Weights of a small transformer language model: LayerNorm before each block, biases.
MLP neurons of a small language model. Each row is named by its layer, matrix (up: input weights; down: output weights) and neuron, and shows model dimensions 352-415. Each number is 128 + 24 x the weight over its row's rms, rounded and kept within 0 to 255.
After each neuron's rows, "fires in" lists the words (lower case) most often at its 100 highest values on Wikipedia text that the model never trained on; "fires on" lists the tokens most often at its 100 highest values on Wikipedia text that the model never trained on. A number after a token or word is its count.

L2.up1053 [141 121 145 162 130 124 113 131  93 123 116 144  94 123 157 129 156 119 151 148 105 115 146 137 133 166 117 156 139 131 119 134 109 124 123 126 133 178 176 145 118 110 151 120 152 173  91 128 167 142 109 111 119 144 130 113 111  31 140 120 130 130 113 143]
L2.down1053 [136 121 148 161 108 149 162 173 114 141 141 153 162 138 144 112 111 122 104 143 135 118 141 167 122 156 127 129  65 146 130 137  93 156 128 154 118 155  99 133 130 105 144 171 126 159  82 182 101 133 151 132 105 122 142 136  93 100 105 132  90 142 151 110]
fires in: "s" 21, "one" 13, "only" 9, "record" 8, "gms" 6, "first" 6
fires on: "'s" 21, " one" 11, " only" 9, "MS" 7, " first" 6, " record" 5

L3.up861 [ 87 134 127 191 137 157 137 112 132 112 130 179 146 142 117 118 107 120 137 153 135 138 165  89 157 122 146 126 117 124 166 121 127 133 110 136 123  96 103 127  97 126 125 140  85 169 133 102 124 126 132 175 127 156 135 108 123 119 136 131 117 133 164 135]
L3.down861 [165 146 107 123 132 129 102 112 133 188 106 135 108 139 120 147 112 147 144 155 115 153 110 146 122 140 127  93  85 139 104 142 131 142 104  82 108 167 151 130 107 159 171 109 118 109  90 123  62 157 148  99 152 150 126 122 129 203  93 157 152  80 101 108]
fires in: "to" 18, "from" 8, "like" 8, "on" 7, "that" 6, "despite" 6
fires on: " to" 18, " from" 8, " like" 7, " on" 7, " that" 6, " despite" 6

L2.up85 [ 98 111 168 137 131 137 157 159  95 110 128 123 122 138 116  86 143 134 132 113 153 126  86 141  99 132 153  92 152 112 139 175  69 121 108 126 168 143 120 100 143  84 133 183 136 107 114 138  81  92  73  91 127 149 132 145 119 136 142 128 146 124 117 164]
L2.down85 [152 120 154 137 126 132 115  87 174 157 123 100 150 123 140 154 149 162  83 125 110 107 155  87 101 179 142 131 136 118 120 136 158 178 129  73 144 136 115  69 129 107 113 137 137 127  94 159 113 168  75 155  74 131 123 149  53 158 124 135 138 106  95  88]
fires in: "to" 81, "not" 4
fires on: " to" 81, " M" 10, " not" 4

L5.up1470 [156  99 124 125 143  94 127 123 121 130 125 136 148 114 120 107 193 122 146 112 146 125 117 170 155 151 140 126 122 153 106  95  99 167 141 117 107 151 119 123 146 122 164  97 143 153 124 147 129 161 110 135  85 137 106 169 124 116 128 107 102 151 107  84]
L5.down1470 [125 115 178 131  95  94  95 165 151 102  97 114 105 131 146  88 116 128 135 157 140  91 146 100 126 158  88 133 130 133 149 136 143 147 130 112  85 129 110 131 128 142 141 170 123 158 127 160 101 129  44 103 112 128  82 125 123 123 141 171 111 165 115 139]
fires in: "his" 55, "her" 6, "s" 4
fires on: " his" 55, " her" 10, "'s" 4

L2.up1364 [151 129 136 110 144 106 122 132  97  70 115 131 127 158 162 121 142 138 148  92 126 140 119 121 138 137 135 125 136 128  90 108 150 135  94  69 118 125 152 160 101 147 101 131  72 163 131  85 152 131 139 121 148 115 101  88 137 144 123 151 137 142 108 136]
L2.down1364 [122 123  83 128 105 109 176 127 147  97 124 125 116 151  95 125 119 129 155 121 126 182 127 135 113 148 122 116  99 125 123 108 146 137 160 157 145 150  87 133 136 138 121 136 125 145 131 139 136 111 124 144 115 121 119 137 128 133 120 110 140 127 147 150]
fires in: "of" 91
fires on: " of" 91

L2.up636 [182 131 107 118 142 137  64 144 131 114 132 127 134 138  70 168  97 134 129 163 107 120 188  79 148 145 125 111 137  84  89  92  95 157 123 151 122 104 101 129 134 179 118  96 118 132 181 157 140 135 120 139 144 170 148  84 115 126 123 126 137 136 137 129]
L2.down636 [ 87 179 139 123 130  99 102 101 172 177 157 152 147 132 105 135  92 130  96 139 173 128 124 150 143  85  68 108 145 124 147 147 122 139 134 111 136 115 130 142 129 159  85 139 130 135 147 106 126 150 199 151 129 152 134 154 129 171 141 145 163  81 146 136]
fires in: "of" 18, "to" 18, "on" 12, "2020" 4
fires on: " of" 18, " to" 18, " on" 12, "2020" 4

L5.up672 [148 133 105 183 137 109 128 110 107 109 117 143 122 157 157 164 126 116  87 114 181 142 108 151 156 137 113 175 130  89 126 148 142 130 122 159 136 124 147 127 136 135 125  80 132 144 141 144 102 119 108 115 144 113 124 153 139 140 129 105 144 135 154 177]
L5.down672 [103  98 119 114  74 110  97  98 150 131 146 117 116 132 173 166 123 151 117 139 108 160 146 128 160 124  98 114 140 121 152 133 157 126 165 163 136 136 101 120 143 120 104 166 116 127 127 110 160 141 143  97 158 118  90 100 166 130 202 138 153 117 131  94]
fires in: "new" 30, "united" 10, "first" 10, "the" 8, "final" 5
fires on: " New" 18, " new" 15, " United" 10, " first" 9, " the" 8, " final" 5

L2.up873 [142 141 141 136 145 165 134 101 141 160 154 114 106 117 175 112 132 130 118 140 114 102 131 146 174 116  98 154 146 152  88 139 165 158 128 127 134 110 147 164 141 128 153 101 147 149 107 123 122 125 156  81 120 119 130 127 119  75 176 107  96 150  95 142]
L2.down873 [102 148 108  85 147 163 135 130 133 131 135 121 152 154 126 165 100 138  98 133 127 173 120 145 138  99 125 141 167 116  85 133 112 154 145 117 159 129 101 102 110 107 143 103 125 134 144 134 100 163 167 162 168 133 147 123 149 125 128 155 140 161 166 128]
fires in: "not" 41, "that" 7, "s" 5
fires on: " not" 44, " that" 7, "'s" 5

L3.up144 [149 141 124 103 162  88 153 128  72 161 103 135 162 163 175 122 158 145 114 149 152 119 140 114 126 119  84 102 155 157 132 108  76 130 134 137 108 133 143 159 115  65 101 109 145 121 139 138 155 136 148 117  96 136 108  89 122  83 123 148 132 116 125 153]
L3.down144 [147 153 110 119 189 115 131 124 120 139 177 103 126 129 136 140 130 128 166  89 122 123 144 141 103 151 150 147 130 131 118  98 120 145 188 124 134 156 113 146 132 141  93 159 133 131 113 105 131 154 101 146 190 145 109 122 118 162 145 135 145 111 132  97]
fires in: "with" 28, "in" 17, "as" 15, "at" 6, "for" 5
fires on: " with" 28, " as" 17, " in" 17, " at" 6

L3.up1311 [117 104 136 185 121 141 130 113 148 145 115 125  57 140 135 129 141 160 115 126 145 129  98 207 158  87 108 105 148 142 141 117 117 115 138 146 165 120 131 134 175 114 119 142 117 157 128 101 157 148 120 104  82 114  86 148 132 153 139  76 124  84 134  81]
L3.down1311 [123 101 108 123 145  93 128 106 163 171 175 123 179 117 134 163 127 116 109 149 137 126 174 109 129 153 159 149 114 127 116 147 165 113 125 148 145 132 129 141 142 128 123  84  98 125  97 162 129  86 130 127 137 140  54 134 118 165 149 137 103 130 134 108]
fires in: "and" 41, "to" 19, "it" 11, "what" 9, "or" 7, "which" 5
fires on: " and" 37, " to" 18, " It" 11, " what" 9, " which" 5

L5.up605 [168 131 118 143 163 115 115 169 196 142  92 184 178 157 158 147 110 144 138 140 139 125 121 153 141 170 108 136 111 114 132 118 165 155 110  96 134 115 119 120 118 149 133 120 135 127 150 157 100 150 131 106  78  80 134 188 133 120 100 102 114 169 129 152]
L5.down605 [151 142  94 139 151 131 138 109 163 123 158  72 125 141 146 149 149 146 125 124 126 111 121 116 123 135 139 121  99 123 135 147 159 113 124 123 108 133 122 110 171 123 114 175 140  56 145 120 115 150  95 142 160 113 129 107 187 164 165 170 126 153 120 137]
fires in: "they" 23, "it" 16, "we" 13, "that" 7, "you" 4
fires on: " they" 18, " it" 16, " we" 7, " that" 7, " you" 4, " They" 4

L5.up587 [150  69 147 157 165 132 102 168 142 166 130  99  99 126 111 146  97 177 182  75 129 110 126 161 130 163 155 115 118 132 183 147 115 113 109 119 115 144 157  94 143 100  99 144 162 145 114 128 116 136 131 121 134 114  85 167 121  78 163 106 127 172  93  98]
L5.down587 [114 139 158 164 169 127 165 104 175 161 141 178 196 128 141 109 134 121 123 114 140 152  98 109 174 176 113 125 116 101 169 133  94 136 134  96 103 141 130 101 118 110 143 148 138 181 119 162 147 133 121 111 137 166 146 113 134 144 135 160 118 109 136 117]
fires in: "to" 61, "not" 11, "can" 9
fires on: " to" 61, " not" 11, " can" 9

L2.up415 [145 139 150 141 129 129 133 180 180 125  99 161 121 163 109 155  91 154 171 124 148  83 109 158 138 148 144 114 182 101 139 111 133 122 120 146 167 160 216 124 146 105  79 125 140 171 156 148 124  88 113 139 138 121 126 147  96  99 116  93 147 118  85 122]
L2.down415 [136 110 134 107 143 136 124 115 121  98 115 137  90 141 138 134 180 149  97 130 127 118  96 111 140 138 123  89 109 132 172 141 137 164 147 123  80  80 140 138 129 152 124 131 160 154  96 168 137 114 141  87  82 125  79 118 127 150 125 151 107 115 153 149]
fires in: "that" 47, "which" 18, "also" 18, "still" 4
fires on: " that" 47, " also" 18, " which" 17, " still" 4, "ed" 4

L5.up661 [ 96 156 156 149 129 120 109 114 139 123 167 139 130 128 134 134 126 114 152 111 103 177 141 148 129 130  91 152 108  97 132 142 119 109 142  80 123 147 145  92 133 145  82 129 134 156 141 115 161 188 126 158 129 123 166 138 128 154 109  80 113 164 156 117]
L5.down661 [ 97  92 102 128 134 133 128 133 146 139 111 102 148 133 139 141  94 116 119 118 109 111 105  90 103 104 111  87 130 149 144 150 111  88  92 144 107  84  91 100 126 126 112 139 150 150 105 129 124 150 111 118 103  77 145 160  61 124 114 142 156 143 127  96]
fires in: "the" 21, "a" 19, "site" 5, "an" 4, "village" 4
fires on: " the" 19, " a" 18, " site" 5, " an" 4, " village" 4

L2.up1619 [161  90 116 138 166 139 120 103 110  87 109 152  83 145 148 117  97 140 111 120 147 117 118 134 134 141 122 106 163 124 147  87 148 106 142 128 132 128 141 144 106 136 118 139  98 192 106 114 156 109 122 122 124  94  76 159 122 115 122  84  93 120  94 102]
L2.down1619 [ 93 122 133 139 102 107  99 160 147 101 159 127 107 107 146  96 103 137 103 110 121 176 150  72 148 165 116 136 109 112 137 106 122 118 141 129 114 140 116 139 154 164 107 165  70 138 160 130 103 160  79  98 145 134 122  87 164  81 179 112 175 150 156 108]
fires in: "of" 65, "the" 14, "which" 5
fires on: " of" 65, " the" 14, " which" 5

L2.up83 [112 151 181 114 129 111 140 127 124 163  75 169 139 155 155  78  99 138 133 133 105 116 116 135 107 106 124  85 103 122  80  82  91 109  92 132 119 136 145  96 149 148 108 164 126 118 117 127 126  96 114 111 117 163 120 144  86 124 159 136 154 132 133 130]
L2.down83 [163 145  84 158 126 121 134 129 129 122 175 130 124 141 157 134 120 134 134 140 148 168 182 120  67 121 181 124 101 126 143 115 139 114 121 157 124  88 108 112 174 116 122 162 120 107 128 123 119 105 120 140 107 162 140  81  62 148 140 113 118 164 125  97]
fires in: "years" 31, "km" 7, "to" 7, "months" 6, "year" 4
fires on: " years" 30, " km" 7, " to" 7, " months" 6

L3.up1195 [101  91 164 101 150 184  95 131 126 106 100 100 105  95 142 105 157 140 137 154  74 115 125 171 126 164 118 155 130 168 169 150 158 125 122 140 199 142 114 135 119  92 120  96 126  90 118 128 129 121 100 142 120 133 116 105 118  99 108 144  69 141  90 162]
L3.down1195 [164 119 127 138 166 116 111 141 120 153 112 124 105 148 162 132 112 118 105 153 141 155 166 132  96 165 111 126 156 132 134 125 109 120 120  89 149 131 118 124 128  99  85 177 108 125 158 174 104 128 133 140 171 123  92  74 126  90 143 136 134 108 120  98]
fires in: "to" 25, "for" 15, "can" 9, "have" 6, "make" 4, "had" 4
fires on: " to" 25, " for" 15, " can" 9, " have" 6

L5.up715 [145 119 133 173 134 178  88  79 104 100 118 107 114  73 116 122 128  89 147 132 106 137 105 175 159 140 114 134 141 173 106 150 102 115 155 104  93 110  88 121 116 119 165 113 135 186 103 112 123 156 126 104  96 116 106 161 142 143 147 164 132 100  97 176]
L5.down715 [104 128  89  97 149 145 152 105 174 145 114 117 146 137 140  93 134 192 136 178 158 105 118 141 210 105 124 115  89 146 149  82  88 156 121 111 146  90  99  78 117 122 122 113 128 165 119  96 128 145 138 136 121 144 154 122 105 115 135 146 149 140 139 101]
fires in: "the" 32, "his" 15, "s" 12, "their" 5, "its" 4
fires on: " the" 32, " his" 15, "'s" 11, " their" 5, " its" 4

L3.up1375 [ 98 111 142 153 167 131 113 174 135 130 130  87 112 122 157 106  88 132 141 143 140 110 109 118 138 153 118 140 155 124 125 143 104 110 138  97 117 122 153 155 146 108 116  96 128 160 139 149 145 124 134 157 148 179 151 104  63 113  94 112 181 122 162 130]
L3.down1375 [128 155  90 129 156 159 169 108 187 116 130 116 139 112 146 128 118 135 136 139 100 156 109 112 133 120 130 116 155 108 100 167 119 117 128 114 151  67 140 142 106 148  74 125 159 135 136 104  83 129 106 144 139 142 154  97 146 148 153 129  95 162 123 151]
fires in: "of" 37, "to" 24, "on" 10, "for" 5
fires on: " of" 37, " to" 25, " on" 10, " for" 5

L3.up800 [137 131 141  85 138 114 127  98 153 105 145 123 136 162 100 137 125  96 119 136 113 154 128 160 108 174 117 139 180 119 103 113 121  83 133 121 125  84 156 120  94 113 129 149 128 167 178 147 134 109 136 155 125  98 141 170 177 128 130  90  97 122 111 130]
L3.down800 [ 83 108 127 152 122 130 124 108 115 122  68 123 156 107 114 173 130 124 105 132 130 152 168 142 110 132 105 149 144  90 166 115 121 124 143 127 156 140 141 139 140  97 167 179 185 130 164 127 113 151 116 118 139 143 124 151 147 115 143 149 118 123 128 141]
fires in: "that" 30, "because" 11, "year" 7, "the" 6, "although" 6
fires on: " that" 30, "ut" 8, " because" 6, " the" 6, "though" 6, " Year" 6

L3.up865 [123  96 143 100 136 124 155 116 150 147 110 122 128 143 128 133 126 148 166 147 101 120 142 166  68 159 165  59 114 131 142 129 112 126 122  99 163 173 125 103 119 135 117 145 134 142 124 112 149 129 132 155  89 114 141 157 139 111 142  89 131 102 166 107]
L3.down865 [134 154 156 149 106 131 127  91 151 113 128 141 137 120 157 148 155 142 114  92 130 140 134 171 143 151 132 146 131 142 123 129  58 155  66  94 128 140 116 132  86 116 155 117 133 105 111 136 134 131 140 157 143 123 105 122 132 172 114 146 139 111 127 117]
fires in: "to" 27, "of" 17, "not" 7
fires on: " to" 27, " of" 17, "ly" 8, " not" 7

L5.up486 [121 148 124 120 137 163 156 114 109 133 136 171 108 140 138 129 125 113  90 104 116 143 113  97 156 131  84 147 153 119 103  94 148 151 125  78 127 120 154 136 140 108 160 110 150 140  88  93 155  86 176 118 124 125 102 104 104 106 115 136 110  97 105 163]
L5.down486 [118 107 137 125 132 156 136 123 142 148  84 147 118 138 121 111 138 116 142 134 103 120 135 154 136 106 124 116 101 163 146 134 155 175 138 111 102 159 138 118 151 104 124 143 163 106 120 120 111 122 137 107 143 126 150 101 113 149 108 151 169 136 111 117]
fires in: "is" 31, "not" 16, "are" 15, "were" 4
fires on: " is" 30, " not" 16, " are" 14, " f" 12, " were" 4

L2.up525 [ 97 115 155 135 115 103 119 108 165  89 107 150 143 149  88 124 114 142 155 137 110 112  92 183 121 141 111 145 115 141 161 117 198 159  99 122 125 133 142 131 140 125 116 128  91 122  93  89 122 137 114 138 134  90 111 148 150 126 181 122 190 122 138 118]
L2.down525 [128 129 138 125 148 136 110 187  93 107 122 130  99 137 166 124 107  94  98 118 113 133 101  95 125 109 134 120 116 147 168 151 122 103 153  89 112 153 101 133 153 134 136 120 128 116 127 130 103 119 129 104 153 139 134  79 160 116 125  95 121 161 129 121]
fires in: "of" 33, "the" 11, "first" 8, "for" 5, "main" 4, "in" 4
fires on: " of" 33, " the" 12, " first" 8, " in" 5, " for" 4, " main" 4

L3.up1121 [148 130 162 151 102  96 153 171 140 124 124 121 127  89 151 148  81 110 165 160  95 158  66 153 162 143 132 151  99 151 110 188 167 128 151 121  96  90 107 103  92 158 121 120 160 143 142 143 131 152  96 121 124 191 112 123 122 154 149 120 123 142 115 132]
L3.down1121 [126 123 128 107 114 131 156 128 162 144 154 149  84 116 146 161 102 100 122 113 111 109 127 155 153 128 170 103 136 124  98 153 141 129 118 124 122 116 161  98 177 134 108 153  59 132 100 143  88 103 112 122  80 105  93 107 103 139 109 106 123 112 137 182]
fires in: "as" 39, "a" 13, "an" 5
fires on: " as" 39, "r" 20, " a" 13, " an" 5

L3.up996 [155 177 132 112 143 151 164  99 160 101 180 125 138  99 116 116 150 115 151 159 129  73 123 127 160 161 127 115 128 150 127 107 135 124 175 158  79  86 132 151  97 113 134  93 133 167 137 103 134  89 171 178 120 138 149  89 105  75 129 108 138 127 114 141]
L3.down996 [149 161 141 119 147 154 113 135 133 124 119 158  83 162 137 116 133 118 107 116 103 118 126 149 107 158 132  95 105 147 124 145 123 128 129 141 149 152  99 123 144 161 157 138  96 106 149 108 136 103 168 158  99 142  98  88 116 108 129 101 103 115 121 109]
fires in: "for" 25, "from" 22, "those" 8, "relegation" 6, "of" 5, "with" 5
fires on: " for" 25, " from" 22, " those" 8, " releg" 6, "ig" 6

L5.up629 [129 148 133 132 124 108 148  90  98  85  91 146 130 109 115 165  79 121  81 123 141 103 159 154 130 126 121 129 155 119 110 112 128 165  88 130 148  98 116 103 120 126 144  64 133  72  85 110 115 135 132 109  77 166 164 126 140 107 119 109 131 129 106 127]
L5.down629 [132  94 173 124 123  90 157 107  96 120 140 161  94 163 122 105 121 166 108 137 131 111 134 100  91 118 158 176 119 172 142 122 141 123 118 153  81 140 118 129 147 135 162 176 123 103 144 111 121 134 133 135 164  94 108  97 126 137 112 135 128 122 120 104]
fires in: "to" 27, "of" 20, "from" 18, "and" 13, "than" 6, "by" 5
fires on: " to" 27, " of" 20, " from" 18, " and" 13, " than" 6, " by" 5

L5.up1569 [ 86  90 135 130 143 108 142 133 125 124  86 141 112 140 125 169 131 166 146 130 125  88 151 221 119 161 144 150 147 145 147 174 164  99 137 133 115 107 151 134 105 123 114  89 122 139 128  90 108 145 130  93 148 105 128 125 114 121 137 193 141 134 137 121]
L5.down1569 [ 89 126 153 113 100 150  98 124 141 128 160 103  80 148  84 169 122 111 143 122 119 201  72  83 115 158 142 117 121 130 173 128 102 155 134 136 118 102 117 133 143 123 115  94 147 112 151 113 164 105  94 180 146 140 121 130 119 168 133 145  88 102 148 109]
fires in: "the" 54, "to" 6
fires on: " the" 50, " to" 6, "ed" 4, "p" 4

L3.up1283 [137 143 137 163 134 137 127 118 121 151 122 112 127 157 141 115 102  99 149 177  91 164 162 110  96 130  98 154 116 119 114 127  94 150 141 147 101  96 152 128  83 175 110  71 138  87  97  96 120 100  81 104 120 114 153 124 143 108 121 158 125 165 123  99]
L3.down1283 [124 136 160 157 156 164 103 111 107 127 129  98 138 122 126 118 176 124 149 119 132 158 157  96 117 124 119  93  91 148 122 109 107 148 127 170 132 101 127 136 110 128 102 132 108 114  97 137 134 140 117 160 110 136 157  81 122 146 153 101 134  96 135 114]
fires in: "had" 65, "have" 23, "has" 4
fires on: " had" 65, " have" 23, " has" 4

L3.up940 [ 84 131 135 134 128 173 103 130 100 129 118 132 158 118 132  83 132 132 140 150 155  88 156 107 132 139 148 109 132 167 146 120 115  91 140 107  99 145 128 170  91 151  94 132 132 136 118 132 120 117 121 125 131 107 132  86 107 159 121 138 137 163 101 109]
L3.down940 [128 118 146 125 121 151 149 130 131 153 116 144 122 123 126  81 110 178 131 152 155 158 117 100 135  92 145 123 127 113 100 126 153 115 157 146 159 140 124 126 137 158 164 109 101 100 101 136 127 164 133  98 111 143 142 116 177 163 121  73 124 136  72 113]
fires in: "be" 34, "have" 19, "from" 4
fires on: " be" 33, " have" 19, " from" 4

L3.up1101 [142 149 103  91 138 145 175 137 124 103 137 123 131 104 127 168 154 166 157 119 100 186 126 106 133 131  91 170 120 142 155 100 106 131 113 139  84 111 123 116 123 133 118 147 126 183 108 138 128 107 106 111 149 137 116 149  81 100 122  93 152 127 139 124]
L3.down1101 [158 102 114 135 108 119 114 130 138 128  76 136 135 131 160 144 121 108  95 114  99 114 140 144 125 110 125  77 124 139 160 124 124 120 105 177  99 144 101 133  96 100 164 168 115 126 134 136  96  74 143 107  82  95 107 131 137 145 159 127 144 121 161 150]
fires in: "in" 29, "for" 21, "of" 17, "which" 8
fires on: " in" 33, " for" 23, " of" 17, " which" 8

L2.up245 [190 139 130 117 144 137 104 112 127 159 151  90 107  92 122 114 119 135 131 170 109  81 130 175 151 159 144 140 124 117  94 150 128 152 139 165 151 128 180 142 145 129 101 129 139 144 139 173 115 119  78 102 126 137 143 152 103 179 142 166 145  82 159 146]
L2.down245 [134  64 129 128 144 134 128 151 136 121 117 171 163 143 144 139 105 127 159 143 118 138 151 126 104 106 128 100 131 139 127 125 133  94 119 148 117 147 125 114 136  91 161 127  95 133 110 119 140 110 130 105  87 124 153 110 134 155 143 149 153 104 125 144]
fires in: "of" 33, "the" 17, "cancer" 5, "their" 5, "critical" 4, "sivasspor" 4
fires on: " of" 33, " the" 17, "anc" 6, "por" 5, " their" 5, "ical" 4

L5.up353 [144 112 188 173  83 146  92 125 115 140 135 140 122 101 117 115 122 117 106 125 166 135 151 160 138 113 109 131 128 128  97 147  88 131 151 104 151 107 139 155 111 102 122 146 112 130 136 112 189 134 157 103 145 125 140 123 109 158 115 139 150 114 121 147]
L5.down353 [143 131 152 127 105  81 142 128 149 139 161 145 122 135 133  89 138 106 103 162 131  84 139 109 147 148 140 113 132 169 117 160 156 103 149 125 116 114 158 119 142 120 122 112 127 123 152 134 118 114  99 126 137 128 137 145 139 111  96 128 119 140 155  95]
fires in: "the" 60, "s" 22, "their" 9
fires on: " the" 60, "'s" 21, " their" 9

L5.up1173 [153 139 154 176 138 165 104 123 135 151 121 128 117 123 139 170 130 123  87  72 138  75 113 132 131  86 142 111 109 100 132 174 154  93 115 142 147 150 131 149 112 119 124 122 109 130 126 126  99 116 110 132 110 156 175 157 114 175 118 137 127 127 140 121]
L5.down1173 [116 142 133 139 187 107 126 164 124 138 176 142 100 114 146 110 135 127 139 129 111 133  87 113 117 148  94 104 105  93 111 121 186 158 108 102  92 110 162 131 142 107 103 131 158 152  83  98  98 139 151  81 120 186 109 136 147 103 127 106 119 135 125 115]
fires in: "to" 32, "by" 17, "in" 7, "of" 6, "help" 6
fires on: " to" 32, " by" 15, " help" 7, " in" 7, " of" 6

L5.up191 [114 141 139 131 154 107 135  78 134  93 135 160 197 114 128 152 131 124 115 140 141 162 101  91  74  73 142 133 118 128 139 100  98 122 161 193 132 134 148 119 108 128 112 146 132 144 124 149 122 108 141 135 116 183 158 122 135 135  87 111 130  83 122 130]
L5.down191 [114 135 111 173 154  83 105 136 123 138 180 129  87 135 146 142 152 129 133 137 140 130 146  91 105 138 103 134  96 124 147 147 116 133 173 137 162 167 145  99 141 146 127 138 137 138 135  84 110  98 134 156 110 138 125 119 140 125 129 138 144 116 169 112]
fires in: "at" 64
fires on: " at" 59, " At" 10, "t" 5, " Art" 5, " att" 4

L5.up1517 [ 80  73  99 144 158 130 158 143 148 168 155 121 119 175 146 112 123 141  99 133 138 119 135 143 161 114 132 149 152 120 119 140 162 130 158 114 120  78 155 107 156 148 115 146 114 113 151 121 155 112  72 136 158 112 137 128 124 101 152 135 108 145 159 120]
L5.down1517 [139 106 159 136 136 124 118 129 152 121 114  98 108  74  99  91 125 152 133 117 133 153  93 124 121  78 138 136  96  97 129 126 108 117 118 137 102 122 123 145  94 106 181 146 161 123 136 114 127 152 120 151 114 161 117 182 155 100 141 131 154  89  94 131]
fires in: "to" 48, "on" 4
fires on: " to" 48, " se" 9, "on" 4

L3.up101 [102 112 114 189 115 135 122 139 139 103 119 122  95 134 128 181 153 157 140 123 134 183 151 183 190 123 179 101  90 166  98 116 110 112 123 157 140 151 113 120 168 114 128 156 140 155 132 121 115 177 131 112 108 123 120 146 101 110 117 120 121 141 164 112]
L3.down101 [161  69 121 180 125  78 116 148 120 128 140 119 137 111 119  99 129 131 112 114 137 115  95 124 120 107 156 149 130 161 159 129 130 143 131 152  86 133  92 137 104 147 102 116 116 134 113 122 150 126 162 133 118 140  92 139 149 142 153 168 120 121 123 133]
fires in: "s" 40, "production" 9, "his" 6, "its" 4
fires on: "'s" 37, " Production" 6, " his" 6, "y" 5, "ic" 4

L3.up1217 [151 121 141 167  99 126 124 102 115 118 135 135 140 110 106 124 115 153 137 136 163  75 178 120 138 136 160 194 151 119 108 120 106  99 104 164 158 127 108 124 127  96 157 130 102 115 112 128 161 187  78 149 131 121 127 100 139 151 110 119 133 141 131 122]
L3.down1217 [102 164 119 150 104 144  93 100  85 110 157 155 130 124 127 123  88 123 117 111 148 139 156 164 138 150 125 171 162 126 109 130 156 134 139 149 159 109 149 109 149 136 117 145 124 106 119  96 121 141 138 112 130 134  77 139 139 186 138 121 121  88 125 106]
fires in: "to" 24, "and" 21, "world" 6, "working" 5
fires on: " to" 25, " and" 21, " World" 6, " working" 5, " the" 4, " professional" 4

L2.up879 [111 134 122 157 155 146 142 138 140  85 100 116  89 140 139 114 130 137 128 136 145  94 123 170 115 149 105 115 112  92 128 131 120 126 112 139 131 140 150 180 106 130 110  80  93 152 139 172 158 121 146  95 117 170 151  94 124 168 146 127 123 156 134 124]
L2.down879 [129 136 126 110 145 161 107 143 142 116 141 109 163 120 123 179 140 113 144 139 152 162 129 146 116 122 124 148 134 157 130 133 167 112 104 148 148 111 170 148 141 118 124  85  86 120 114 138 132 134 136 142  99 134 128 147 156 165 153 107 131 135  92 150]
fires in: "of" 16, "and" 11, "which" 8, "in" 7, "on" 6, "had" 6
fires on: " of" 16, " and" 11, " on" 6, " had" 6, " in" 6, " which" 6

L2.up826 [152 143 173 167 136 105 133  92 113 142 113 143 130 130 144 173 107 130 156  88 134  95 136  84 136 139 126 145 136 127 125 131 126 149 131 155 132 141 125 112 107 121 165 114 109 108 148 119 119 149 139 134 112 150 134 145 140 150 103  92 141  94 138 153]
L2.down826 [131 128 100 108 135 132 162  86 150 122 124 116 106 124 132 129 138 136 111  94 115 138 129 200 136 117 128 106 157 134 124 140 136 140 125 125 130 130 115 154 166 132  89 106 152 161  75 129 130 130 167 108 193 131 134 134 132 173 153 165 115 173 134 138]
fires in: "of" 14, "about" 9, "for" 9, "to" 9, "with" 9, "over" 8
fires on: " of" 14, " about" 9, " for" 9, " to" 9, " over" 9, " with" 9

L2.up425 [110 139 189  98 100 116 167 152 151  77 144 128 121 151  98 159 115 114 122  96 153  80 158 160 138  84 120  87 168 142 111 105 115 102 137 144 131 115 144 130 152 120 113 172 129 105 115 105 155  93 132 103 107 172 132 125 122 178 155  99 156 150 146 139]
L2.down425 [142 126 162  93 157  86 114 124 152 128 178 132 113 139 146 143 119 142 146 117 148 158 122 114 148 157 109 145 146 157 155 179 129 135  95 107 116 142 118  68  96  97 108 113 113 144 127 129 101 166  79 184 129  90 127 164 132 117 145 126 127 110 137 143]
fires in: "to" 42, "not" 36, "t" 5
fires on: " to" 42, " not" 36, "'t" 4